config.yaml
num_attention_heads: 3
intermediate_size: 896
hidden_act: "silu"
norm_eps: 1e-06
bias: "none"
init_std_o: 0.00657
warmup_steps: 410
decay_fraction: 0.897
MLP neurons of a small language model. Each row is named by its layer, matrix (up: input weights) and neuron, and shows model dimensions 16-111. Each number is 128 + 32 x the weight over its row's rms, rounded and kept within 0 to 255.
Before each neuron's rows, "fires on" lists the tokens most often at its 100 highest values on Wikipedia text that the model never trained on.

fires on: " f", "p", "at"
L9.up777 [180  99 130 164 155 138 106  28 123 109 120 150 193 133 112  78 131 136 124 168 129 104 133 148 125 125  77 111 135 148 190 126 162 121 115 126 126 115 159 135  94 130 118 155 140 128 142 131 121  97 140 165 129  81 169 137 135 120 170 137 161 149 148 105 140  81 120  68 139 123  92 141 167  82 136 116 134 127  92 128 138 123 192 149 117  98 111 125 130 103 135 115  58  44 145 109]

fires on: "m", " o", "w", " of", "ing", ":"
L5.up522 [ 88 166 135 184 149 151 129 127  81 102 123 122 103 162 140 126 135  97 145 123 131 171 157 104 162 160 119 128  89 186  90  90 176 118 104 175 114 118 136 147 141 124 142 148 146 168 180 151 144 121 103  80  89 166 136 161 104 110 113 118 152  87 149 138  98 115 119 131 133 114  93  89 142 111 134 172 161 134 155 179 138 138 116  86  79 134 103 112 147 129 132 129 120 117 146 137]

fires on: "in", "am", "on", "oin"
L5.up466 [132 148 112 137 181 156  81  94 118 160 129  87 163 103 128 115  98 159  47 109 122 118 105 151 114 118 116 118 110 134  94 166 108 142 114 184 156 117 150 112 170 104  76 117 134 137 118 109 124 103 139  65  88 134 109 138 119  82 153 100 129 121  99 134 115 140 155 128 127 152  95 146  83  63 151 202 143 119 117 138 190 123 128 144 141 139  84 110 100 158 135  34 176 133 124 177]

fires on: "f", "ab", "he", "c", "b", "m"
L5.up719 [141 184 145 150 130 159 119  98 135 102 177  85 137 137 145 117 175 113  92 164  86 108 150 131 193 138 114  78 157 136 147 140 119 144 130 137 155  35 151 158  84 107  95  66 135 158 181 103 100 128 158 135 129 162 113  96 138  96  71 142 189  84 151 124 104 122 105  52 107 171 196 113 106 137 115 122 138 113 123 194 148  85 175 141 123  85 156  80 139 123 123  79  89 139  71  91]

fires on: " of", "et", "it", "ed", " and"
L6.up700 [152 136  90 176 165 188 138 146 155 133 131 122 125 103  99 135  75  97  71  91 131 119 158 100 134 143 166 171 121 157 123 133 150  46 149 144  78 102 112  96 119 125 110 149 160 148  98 123 168 149  88 166 104 101  68 127 127 206  96 137 117 167 141 167  66 175 159  29 135 167 138 150 178 114 122  89 135 111  84 174 105 147 185 111 152 175 136  98  93 151 107  75 158 151 117 157]

fires on: "u", "s", "av", "v"
L5.up772 [ 87  90 156 206 176 119 105 151 118 143 214 115 148 123 112 104 117 134 111  66 169 108 185  48 157 122 154 140 154 121 178 161 143 126 105  94 161 113 186 101  85 149 149 124 188 162  72  58 146 137 183 180 172 102 133 157 174 181 147 144 146 155 123 107 132 104 108 193 133 109  80 168 135 155 175 160  91 102  98 143  98 134 148 118 118  93 126 115  78 122 164 157 133 148 134 100]

fires on: "w", " as", "um", "us", "ri", "ed"
L6.up852 [140 211 111 141 133 155 103 164 135  85 122 147 119 100 195 171 123  66  37 150 118  46 163 136 126 119 170 111 167 143 177 152 135 125  93 145 116  48 115 135 148 142 122 107 148 198 138  90 105 148 143  80 121 161 138 118 105 151 123 117 112 146 120 113 112  90 127 135 185 117 133  72 128 124  66 118 101 130 130 121  97 147 137 182 103 127 134 102 162 136 128 147 142  68 138 123]

fires on: "s", "l", " "
L8.up728 [127 145 109  81 173 106  54 126 145 142  99 113 137 141 141 110 141 126 145 170  99 130 108  99 157 125 144 157 135 150  92 123  97 117 145 147  73 119  60  91  86 147 142 148 165 143 205 142 116 110 150 108 106  99  91  92 120 147 126 151 126 150 101  80 170  58 157 164  76 125 153 145 127 154 153 135 115  92 119 121 172 135 167 111 123 201 154 132  99 148 106 124 148 133 135 150]

fires on: ",", " and", "ia", "ar", "us"
L4.up354 [107 147 203  90 150 116 130 148  93 106 125 115 178 102 119 143 120 140 124 170  80 158 194 101 137  97 104 129  96  64  98 111  77 145 149  90 139 117 115 196 159  56 116  94 128 144 125 123 117 139  99 101 101 113 120 108 119 158 132 168 167 134  81 102 145 156 127 174 229  95 105 134  78 153 126 158 110 134 145 184 137  69 135 111 114 155 133 176 170 110 107 112 176  52  92  76]

fires on: "im", "oin", "ur", "em", "am", "ir"
L6.up856 [112 149 169  87 127 123 140 131 130  78 137 116 117 144 218  72 146 170  95  95  96 139 150 147 134  78 136 190 109 133 131 126 107  80 158 154 230 117 108 108 119 143 110  88 124 138 191 103 103 151 129 114 169 123 189 118 132 139  91 129  98  65  73 133 156  97 146  99  92 144 108  81  56 149  69 164  73 172 153 168  85 131 111 110 133 137 119 137 101 155 112 133 174 103  92 109]

fires on: "ak", "w", "al", " for", " ad", "um"
L4.up576 [134 102 135 147 140 124  86 149 100  92 113 127 114 139 201 118 117  73  78 148  77 123 127 175  85 154 159  80 128 141 163 119 115 124 150 155 125 126 159 136 137 123 124 137 185 110  77 128 160 152 163  76 100 137 133 108 194 106 117 158  99 112  70 150  98 133 171  98 133 118 119 148 131 115 125 136  91 128 132 122 128 209 177 133 115 153 138 137 144 150 116 134 113 106 183 119]

fires on: "r", "n", ")\n", "),", "an"
L2.up26 [ 76 169 126 143 178 116 134 198 173 177 171 117 102 137 131 123 141  91 106 108 103 131 125 119 131  75  96  95  95  91 142 187 109  99 102 102 103 133 130 153 101 119 148 118 163 114 132 158 130 126 128 144 142 162  98 126 153 125 171 218 104 175 175 151 178  84 146 126 116 163 146 161 158 134 126 152  71 160 136 123 155 160 121  63 153  95 121  79 199 182  60 157  78 152 143 101]

fires on: "ri", "im", "ail", "ro", "em", "ed"
L5.up375 [125 153 159 106 100  95 115 163 178  61 158 115 128 134 150 127 129 156 126 133 107 161 199 101 141  86 177 164 133 169 109 137 145 153 149 121 106 197 126 164 168 138  85 132 162 173 148  84 119 124 168  74 104  98 140  72  52 175 117  94  62 180  97  71 164 131 154 151 161 102 102 106 159 120 141 133 149 142 140 154 107 128 120 121 148 127 126 137 120 100 121 166 152 125 151 109]

fires on: "ow", " H", " h", "H", "b", " b"
L8.up567 [110 173 109 115 155  57 123 142 108  88 146  97 186 112 132  96 116 146 128 175 112 126 140 111 144 101  69 131 156 102 139 182 148 132  93 166 136 139 147 132  40  92 125 136 148 188 100 138 138 155 137 113  72 186  69  99  90 137 141 111 128 167  59 105  37 113 158 140 156 128 112 100 151  89 103 148 181 112  66 123 142  95 168 121 166 134 123 144 177 143 107 150 179 137 114 118]

fires on: "ing", "ly", "y", "\n"
L4.up308 [127  99 126 113 153 133 122 106  77 100 138  97 115 100 122 110  90 133 133 136 112 157 119 127 114 120  77 133 126 119 100 105 121 128 152 109 109 170  83  81 132 136 100  62 131  99 179 107  85 126 169 131 104 170  82 149  55 168 185 124 169 153 122 122 181 172 153 114 147 103 140 103 116  86 143 115 157 148  99 123 191 127 150  85 142 113 146 149  56 217 128 121 147 118 134 118]

fires on: "ly", "y", "ual", "orn", "th", "ial"
L2.up463 [ 87 155 102 205 125 148 114 107  94  92 158 129 106  89 146 164 125 114 125 152  67 127 126 101  93 168 146  81 136 161 100  99 113 192 151 103 118 150 105 152 121 119  91  68 201 144 109  26 124 120 124  90 120 129  94 119  83 159 129 149 101 151 144 129 149 121 223 127 117 136 126 121 149 132 158 174 145 118 124 138 172  84 122 127 148 148 130 142 108 159 113 113  94 139 107 134]

fires on: "id", "i", "ac", "al", "is", "res"
L6.up756 [101 114 123 142 114 134 121  68 150 110 146 105 158 136 151 107  94  95  86 112 131 202 139 223  87 135  93 158 135 141 121 113  89 152 172 161 107 158 148 149 144 177 123 159 147 141 113 123 116  94 164 153 124 148 130 100 189 167 100  66 111 105 116 140  73 143 131 152 150 174 162 128 125  75 196 141 130 102 140 104  81 150 145  89  93 164 143 119  85 139 144 197 170 132  96  99]

fires on: "or", " d", "ar", " that", " R", " was"
L8.up311 [ 98 119 142 162 125 118 127  98 122 114 112  93 210 172 145  89 102 178  80 135  88 130 158 129 101 115  40 143 128 182  78 148 138  93  91  86 153 188 132 105  89 158 122 146 136 106 130 139  94 152 110  98 117 107 169 177  65 120 115 162 139 156 105 179 115 130 128 147 170 121  70 154 106 154 150 170  97 164 138 142 169 127 171  83 167 168  91 119 146 122 139 105 175 120  66 149]

fires on: " and", "er", " of", "ir", "il"
L8.up127 [159  85 133 190 154 183 123 116 151 152 158 101 108  66 152 134  99 126  72 100 135 104 181 131 142 170 123 154 177 103 113  19 102  62 171 162 142  85 132 114 193 168 115  71 126 138 100 115 170 171 136 154 137 159  47  92 121 181 141 154 155 121 137 205 163 125  57  85 120  89 140 135 124 199 103 128 135 159 115 157 114 139 148 111 134 156 118 132  99 144  85 106 154 142 155 197]

fires on: " for"
L2.up684 [131  91 104  71 137 104 131  80 129 105 135  94 145 161 167 105 101 119 103 161  86 154 135 144 120 161  85  74 113 139 135  56  95  63 124 156  99 126 154 135 141 139 139 148 150 184  63 127 183 109 145 129 124 195 139  74  69 123  41 169 121 180 111 149 116 138 177 128 135 158 106 174 145 144 106 165 198 106 126 153 126 124 196 148 137 198 146 190 155 169 146 170 150 122 133 121]

fires on: "s", "ur", "es", "ear", "ain", "ly"
L9.up257 [119 126 108  90 190 152 119 117 151 133 149 126 105 145 141 122 103 190 120 128  60  94 166 109 150 170  99 120 186 150  89 111 127 133 183 102 148 126 138 143 127 133  83 104 146 154 110 100 114 144 177 160  74 105 172 114  76 136 188 171 130 143 128 168 128 158 123 145  81 134 136 115 113 109 142 145 168 164  89 117 148 143 207 112 155 134 118 167 113 134  96  94  78 130  97 130]

fires on: "t", "el", "ra", "it", " R", "h"
L6.up783 [129 153 170 185 166 124  97 104 154 120 150 138 143  89 125  70 123  97 104 164 160 112 160 160 132  82 167 109 169  94 129  99 132 147 117 141  75  41 190 103 108 111 120 117 117 154 168 122 150 149 161 114 109 187 112 170  95  86 174  86 152 115 145 143  98 100 185  89 195 172 122  96 112 164 174 105 163 125 109 188 103 118 131 125 127 140 205 159 105 134  71  97  97 104 124 119]

fires on: "in", " pl", " J", "un"
L8.up233 [124 142 164 116 125 136 128 107  71 138 101  78 109 157 123  62 114 161 169 140 119 142 143  47 149  70 101 148 111 118 135 178  86  81 150 127 133 114 158  99 172 130 136 175 144 123 152 137 176 124 132 127 151 132 132  96 173  92 153 114 138 136 188 152 125 133 171 118 111 132 162  68 131  96 159 172 119 120 127 106 129 164 157 106 107 165 153 169 124 179 155 144  85 144 197 126]

fires on: "a", "um", "our", "ion", "\n\n", "ate"
L2.up212 [110 121 138 174 137 153 117  72  78 146 120 125 133  87 144 111 115 144 110 111 130 153 156 128 147  98 127 140 125  42  78 118  83 119 200 150  47 124 116  83 114 129 166 160 143  86 205 109 142 145 124 111 156 124  95 130 106  85 139 122 113 109 122 123 114 122 103 109 130 135 110  70 176 158 175 156 163 150 125 101 137 140 125 157 114 169  91 167 132 171 125 148 144  88 178 152]

fires on: "c", "u", "or", "a", "ab"
L5.up637 [123 131 175 126 110 146  77 119  63 126 125 105 151 128 242  98 166 111 100 105 101 193 131  97 135 144 156 116 135 167 118 122 132  96 205 113 114 112 142 141  90 140 160 114 169 165 148  98 118 163 117 154 133 158 110 171 119  93 109 123 173  78 139 134 120 104  80 114 117 141 140 102 190 115 129 151 177 101 112 147 118  81 221 111 118 107 156  88 144 160  88 141  95 138 158 111]

fires on: " |", " ", "im", "ed", " app"
L5.up244 [119 147 120 143 160 137 114 143 159 131 152  54 150 119 167 112  88 123  90  59 112 181 114 112 112 147 151 172 137 179 137 138 113 106 115 129 104  30 174 134  75 172 133 134 115 143 141 142 125 195 178 116 141 138  80 121 160 132 117 169 128 173 131 115 163  87 141 147  77 139 153 118 123 182 130 136 110 191 135 103 163 105 160 148 118 201 148 104 121 189  48 118 152 145  83 133]

fires on: "t", "id", "el", "in", "ial", "u"
L6.up533 [ 74 137 201 172 132 124  78 123 147 119 144 110 132 102 128 114 126 120 114 138  94 114 130 156 156 105  69 121 132 114  96  88 130 140 122 114  74 121 188 102 176 133 107 139  97 172 149 133  94 146 156  77 135 124 153 193 195 186 136  91 114  93 121 130  96 132 107 134 139 138 127 159 167 144 167 163 163 196 123 149 143 152 157 153 148 147 190 162 119 134  91 107  47 122 106  46]

fires on: "ic", "or", "ec", "ort", "ia", "us"
L4.up83 [102 165 178 136 137 158 126 151 164 111 160 137 174 140 182 124 142 180 151 107  98 153 154 126 120 140 150 120 114 144 110 115 170 143  90  68 149  86 129 106 126 106 115 110 151 194  93 123 136 111  98  45 148 123 139  56 101 136 144  77 137 123  60  76 121 138 118 172 179 121  88  95 108  80 113 137 139  89 138 168 104  61  97  65  83 210 112 185  97 136 151 167 140 124  98  81]

fires on: "e", " sh", "ic", "y", "er", "l"
L2.up759 [140 112 145 152 158 136 100  75 114 132 133 127 118 106 180 159 177 176  83 137 144 151 176 128 156 125 179 101 119 124 109  88 138  91  59 125 169  73 160  79  81 141 126 102 125 113 127 114 175 132 104 114 133 206 133 136 172 164 106 187 105 121 106 113 175 125 152 147 156 123  96 146 188 111 139 148 104 134 111  97 126  95  88  83 149 120 112 122 130 146 136  67 111 131 147 140]

fires on: "u", "c", "ition", "ce", "i", "um"
L4.up843 [146 120 124 161 114 145 112  59  96 157 107  91 133 134 102 105  58 132  49 101 162 137 173 159 145 139 123 116  91  92 117 119 108  75 167 147  97 102 174 115 152  85 147 109 163 152 145  41 134  98 148 136 140 151  68 139 131 134 161 118 129 111 136 131 195 138  84 123 153 177  98 104 255 142 197 134 195 159 103 118 141 157 131 152 125 155 114 102 133 129 148 155  51 117 156  96]

fires on: "ly", "y", ".", "ough"
L2.up405 [111 168 104 165 148  81  98 131 146  83 119 118 108  93  90 103 157 131 106  84 130 141 107  63  50 140 110 137 114 174  84 112 114 158 136 146  88 186 111 115 152 122  77 106 168 120 104  91  80 169 135  81  54 125 129  98 177 186  77 150 126 149 111 127 126 147 150  92 138 154 115 115 163 115 128 119  95 153 134 133 168 102 160  93 161 121 144 121  86 141  78  56 103 109 130 138]

fires on: " j", "n", "ug", " J", " s", "j"
L5.up768 [155  88 136 122 135  78 101 122 137 148 135  82 159 177  78 144 108 140  85 130 152 132 143 109 117  88 146  83 117 168 168 121 153 135 117 146  86  87  81 115 171 126 131 134  84 154  96  87 137 123 212 146  68 133 111 107 146 165 148  71 104 157 105  91 165 118 164 127 144 159  66 154 117 140 120 135 165 104 135 113 118 117 135 100 167 120 129 176  85 134 164 122  46 109 116 122]

fires on: "od", "m", "ong", "p", "om", "ot"
L9.up337 [136 126 114 133 127 155 103  87 123 113 150 109 158  73 171  67 128 112 115 148 149 128 115  81 114  98 133 105 118 165 162 153 131  75 129 119 157 147 147 117 125 169 154 116 106 108 133  96 111  65 164 129 140  99 159 134  99 106 140 131 183  62  89  80 117  94 152 140 180 123  94 111 192 150 153 158  95 128 110 147 216 135 141 127  90 102 105  78  83  94 190 118 109 132 118 100]

fires on: " m", " of", " for", "M", "i", "p"
L8.up536 [138 116 133 113 125 119 128 120 115 108 113  67 170 164 172 101 146 119 102 165 116 134 109 128 108 165  90 136 128 117 107 137 173 156 133 119  97 100 137 101 116 182  88 133 141 134 168 125 162 123 200 110 118 167 107 110 117 148  96 120 117 172  91  63 197 161 141  71 101 208  93 131 145  74 125 143 239 141 122 118 161 115 169 166 134 183 122  79 121 113 108 160 134 103 170 140]

fires on: "k", "n", "y", "on", "al"
L8.up334 [146 154 150 102  95 114 119 102 140 123 130 100 124 120  88 163  93 125 118 148 161 139 163 174 120 107 124 199 166 157 144  87 100 100 117 115  69  95  95 189 127 141 156  84 165 174 106 167 142 114 166 102 174 127 123 126 129 164  99 103 165 129 109 115 138 130 130 142 146 121 118 117  43 182 187 180 123 202 131 130 139 101 148  81 100 146 124 156  75 129 120  57 120 121  65  70]

fires on: " ex", " pr", "und", "im", "ent", "en"
L8.up326 [132  94 132 166 104 124 108 148  98 105 199  97 118 104 126 119 148 182 113 101 165 102 163 167 129 125 151 153 177 121 120 120 105  44 118 112 104 125  82 175 150 130 188 150 124 140 132 111 136 197 128 127 163 116 165  71 168 120  90 127  98 137  91  22 131  93 144  86 108 130 125 137 158 116 115 138  91 107  70 139 150 107 130 144 155 143  90 132 106 112  90  74 154 107 146 172]

fires on: "ly", "ul", " n", " a", "ct", "est"
L8.up653 [135 118 133 120 127 110 129 140 117 122 127 125 101 115 102 110 109 105 101 182 112  93 137  68 111 145 160 115 125 199 122  54  61 101  71 135 120 164 110 124 114 140  96 139 147 145 122  99 113 141 168 125 175 149 127 154 131 160 152 139 123 100 100 133  99 178 173 110 125 155 152 109 150 186 114 139 143 110 138 145 218 113 114 103 123 152  88  82  65 141 123 126 106 106 117 148]

fires on: "ed", "est", "im", "es", "s", "."
L8.up742 [118 188 133 203 117  66 109 139 110 125 174 114 121  80 196 134 132 133 139  93 137 134 129 168 136  69 134 153 168 150 146 179 114 170 118 127 155 113 136 124 115  89 125 156 166 152 153 105  78 147 131 116  74 199 160 127 237 141 105 128 162 149 108 122 122 121 102 103 136 114 136 124  89 110 109 132 158  51  82  98  82  97 148 140 160 105  95 153 140 189  21 132  93 102 126  74]

fires on: "th", "p", "d", " R", "nd", " not"
L9.up412 [137  91 123 174 121 118 114  75 114 117  93 157 160  55 194 127 101 136  54 202 140 104 128 106 102 127 119 114 150 162 182 100 116  98  64  84 109 146  68 139  62 102 150 122 182 174 107 101 153 164 185 128 110  71 118 114 135  95 131 127 152 104 123 139 144  60  93  76 161 138 114 105 164 161 149 109 196 141  98 126 147 134 161 190 120 136 141 133 173  90 103 162  91  73 201 117]

fires on: "im", "em", "y", "en"
L6.up224 [101 187 198 123 138 106 135  96 154  79 132 118 131 150 178 132 146  91 130  80 182 193 117 126  98  58 116 106 166 146  71 107 128 168 141 114 153 150  83 143 143 132 111 172 143 173 168 119  77 148 152 117 107 148 155 101 135 131  65 100  65 133  81 114 148  90 179 178 129  94  68 121 108 124 126 158 104 122 119 171 106  97 153  95 105 124 141 151 130 153  61 144 118  95  70 146]

fires on: " a", "s", "em", "x", "us", "es"
L6.up26 [122 128 113 141  81 108  78 117  73 102 109 127 135 137  97 130 102 127 112 133 166 127 106 155 115  62 123 145  93 129 138 111 141 183 132 128 113  94 164 116  81 177 106 113 160 175 121  94  80 136 103 108 169 188 115 113 184 148 171 111  91 154 100 150 134 121  84 115 144 130 165 138  95  82 114 114 161 122  79 109 114  71 179 111 163 155 130 137 112 191  81 199  90 120 156 108]

fires on: "y", "ly"
L2.up768 [ 99 101 125 156 162  97 119 120 141 107 173 143  67 141 139 121 117 108  51 123 134 149  83 118  73 100  90  99 121 178 117  80 128 208 108 116  72 169  94  80  79 123  90 107 134 111 105 134 116 199 119 131 108 143 109 156 104 171 125 155  98 146 101 176  87 123 193 129 127 115 122 146 126 121 109 161 141 143 120 128 181 103 145 132 147 148 101  97 127 216 120 128 139 123 139 168]

fires on: "en", " m", "m", "em", "im", "e"
L6.up622 [131 147 176 159 130 125 117 165 128 118 169 101 164  50  94  71 111 114 101 197 101 168 145 131 114 191 125 151 182  85  89  90  74 102 139 141 142 165 128 119  84 165 128 135 109 146 153 142 118 210 167 124 120 168 152  94 117 163  81 125 112 100 146  85  89  74 114 114  79 142 110 160 116  89 138 107 128 116 157 132 161  90 157 109 107 153  98 104 128 137 113  86 125 135 161 145]

fires on: "em", "s", "u", "et"
L6.up586 [117  63 113 151 100 125  86 156  80  92 183 108 139 130 150 164 130 155 114  78 119 120 136 153 101  97 111 163 113 144 168 137 112  68 155 116 104 156 155  62 116 154 161  99 176 129 102  54 113  81 143 163 107 132 132 152 151 165 152 129  88 185 129 133 108 170 111 116 121 139 114 160 128  96 136 117  77 152 104 176 115  93 115  62 130 132 146 123  74 145 131 100 135 197  99 116]

fires on: " o", " |", " O", "O", ":", "N"
L2.up155 [118 124 139 119 180 115  88 128 129 161 111  91 124 205 138 153 119 117  98 104 137 103 183 120 140 185 114  79 130 148 182 151 144 136  81 176 150 169 176 145 103 122 117 128 147 228 107 128 134 118  84  45 121 144 175 156 171 108  88 169 106 156 126 118 107 122 116 130 125 107  53 118 126  90 171 150 132 115 141 175 176 126 117  89 153 110 123  91 136 144 115 129  86 146  86 140]

fires on: "at", "n", "t", "on", "in", "ould"
L5.up649 [103  59 157 126 136 109  93 125 140 129 140  80 130  98 141  62 121 210 120 152 121 141  93  95 146 104 140 165 200 122 154 156  93 159 160 121 127 156 116 141 141  56  45 156 141 109 116 137 135 147 138 137  93 126 146 106  96  69 144 157 123 155 100  57  87 170 117 149 123 168 117 147 139  80 115 172 132  98 100 110 137 103 120 164 145 189  84 127  97 119 153  57 140  93 145 181]

fires on: "),", ")"
L4.up848 [110 138 142 139 155 106 114 133 108 148 164  88 147  72 165 152 159 107 105 109 106  94 126 106 106   3  96 139 120 127 199 194  55 108 132 103 161 121 135 165 138 182 152 180 140 135  85 131 152 143 125 128 170 122 104  99 180  80 139 175 104 133 133 127 152 108 161 127 120 137 161 158 150 124  86 129 114 139 126 108 140  99 136  83 155 138 155 165 153 106 135 128 148 114 112 176]

fires on: "er", "on", "at", "ult", "ed", "il"
L5.up298 [123 128 111 153 118 133  94 116 135 135 136  98 133  89 168 125 107 109 103 172 141 179 157 109 136  99 178  97 168 120 133 143  71  96 117 196  84  77 157  84 107 134 133  46 159 137  82  79 156 104 117  79  77 120 111 142 147 136  87 144 182 147 139 157 135 136  69 106 129 119 147  99 150 106 100 166 161 107  88 155 114 156 187 132  90 162 148 113 138 106 134 124 168  90 122 178]

fires on: " d", "ur", " cont", "in", "ar", " ar"
L9.up724 [128  97 162  80 110 143  94  95 102  51 125  96 158 133 127  84 144 164 137 169 103 114 171 130 106 115  64 163 141 156 128 107 141 114  80 155 100 163 128 134 158 113 160 139 179 136 116 159  83 146 105 105 140 170  99 136 103 166  87 148  97 184 134 136 134 130 183 126 123 104 122 129 109 115 120 158 118 104 131  81 119 148 142 133 166 158  80 167 177 162 202 143 162  76 159 131]

fires on: " (", " h", " =\n\n", " H", "at"
L8.up364 [164 155 139 123 145 111  98 122 115 132 143  91 179  87 131 110 172 159 172 133 146 163  96 181 107  77 116 181 120 145 130 207 121 106 140 173 125 140 188 111 137 137 102 121 156 137 113 144 163 136 172  87  91 167  78 126 151 203 132 124 180 182 125 101 103 148 164  83 150 144 152 153  73 115 142 140 176  91 132  94 196 154 151 147 141 105 117 113 141 155  88  59 124 126  96 156]

fires on: "y", "ory", "s", "e", "ive"
L8.up871 [ 87 108 101 125 165 129  85 154 139 138 146 160 149  86 162 108 187 185  68 155  93 162  88 127 160 127 179 178 116  50  93 168 154 134 146  69 109 117  94 167 128 198 147 133 131 162 175  95 142 120  92  99 119 136 112 115  94 139  60 178 133 120 159  70 197  89 127  80 122 152 173 154 126 122 186 162 110  75 103  87 113 115 176  77 116 154 138 131  71 100 148 158 142 130 149 137]

fires on: "u", "l", "ind", "e", "old", " —"
L5.up738 [135 153 101 143 159 118  59  65  76 140 168  58 108 134 170 135 171 142 128  88 110 128 155 117 173 112 139 100 115 104 171 181  59  83  70 138 123 101 171 151  88 149 172 104 113 109 107 150 207 150 148 144 124 207  83 112 141 106 174 191 113 125 150 105 128 125 141  77 147 128 156 116 176 163  93 121 135 148  89 122 119 142 113 138 139 186 101 115  94 150 135  85  52 134 110 147]

fires on: "c", "at", "r", "ord"
L4.up663 [100 138 172 147 121 128 101 167  89 132 149  95 185 128 149 124  96 100  74 120 146  92 142 185 117  94  49 153 108 116  58 117 140 137 175 114  84 148 171 103 119 171 119 160 146 157 147  67  95  80 177 105 140  80 169  99 122 137 178 100 145 109 118 164 110 144 107 121 181 105 125 131 161 108 144 138 183 168 101 122  82 154 130 146 151 139 146 124 117 132 121 171 103 137 133  96]

fires on: " (", " re", " ", "ome", "is"
L9.up695 [160 119 114  89 159 139 120 110 140 107 133 151 127 157  92  86 113 137 103  69 133 136 133 135 138  95 138 144 136 173 139 136 145 114 107 128  59 140 124  44  68 170 139 132 114  92 119 127 116 100 143 141  99 100  65  92 135 167 128 117  78 184 121 104 168  83 198 104 169  86 113 164 106 114 130 130  97 143 111 174 200  92 150 115 146 145  88 134  73 148 100 171 168  66 132  94]

fires on: "ep", "es", "us", "ec", "em", "ul"
L5.up323 [105 174 148 115 164  78 111 130 117 133 186 121 169 148 156 101  93 122 132  97  59 105 152 163 129 112  86 136 142 180 106 163 106 118 145 119 172 113 115 121 115 170 136 113 139 157 142  79 122 137 107  99 144 132 181  95 106 128 161 143  76 143  54  70 142  91 180 161 158 164  94 119  86  92 130 145  80 134 115 131 116  65 146 108 209 172 156  81 124 107 158 198 107 152  73 131]

fires on: "ang", "ou", "id", "is", "ational", "um"
L2.up648 [ 85 117 112 187  92 115  98  69 104 156 124 128 122 163 134 157  93 140  79 163  99 140 188 103  82 180  88 170 104 124 118 113  59 175 171 170 108 168 103 159 123 148 114  86 151 136 118  86 147  83 147 128 164 150 124 182 123 142 125 120 170 106 153 102 138 133  71 150 145 134 149 164 159  86 160 151 144 113 102 115 108 152  92  41  86 128 127 152 108 109 109 137 167 121 133 141]

fires on: "on", "y", "ia", "f", "ra", "ion"
L5.up725 [119 146 113 106 140  95 124 125 121 109 120 115 156 121 114 122 122 144 113 113 101 129 187 121  90 104  99 165 112 129 115 132 137 132 156 151  82 131 114 151  94 114 141  94 161 138 173  87 161 123 186 120 159 102 124 156 114 116 107 129 181 155  88  94 112 170 145 118 191 110  69  92 138 158 196 170 117 159 125 171 108 158  97 139  94 130 100 127 132 162 121 144 149 128  72 138]

fires on: ":", "ed", "ing", "s", "us"
L8.up36 [ 88 149  82 138  98 117 113 176  85 104 169 128  90 170 155 142  84  95 110  80 187 143 142 143 141 121 149 162 147  50 147 126 142 138 134  99  89 148  85 104  82 161  71 152 229 168 135 152 132 144  90  70 100 170 151  81 143 136 165 102  71 145  95 136 116 121 128 151 150 129 121 116  84 104 130 109 184 136 125 157  89 137 139 156 103 174 127 142 154 151 106 113 141  58 112 101]

fires on: "s", "ies", "ly", "N", "ased"
L2.up849 [ 96 114  95 144 151 117 166 146 136  92 175  98  88 103 142 117 131 186 106 105 107  91 153 129 132 150 120 152 100 112  43 125 122 167 137 104 116 104  98 132  92 170  81  71 105 125 128 158 116 197 185 144 123 129 131  95 109 138 109 168 138 187  90 147 117 131 158 141 175 160 126 130 125 104 155 169 128  88 143 207 195 156 165 156 103 145 120 156  61 136 147  77 110 141  88 117]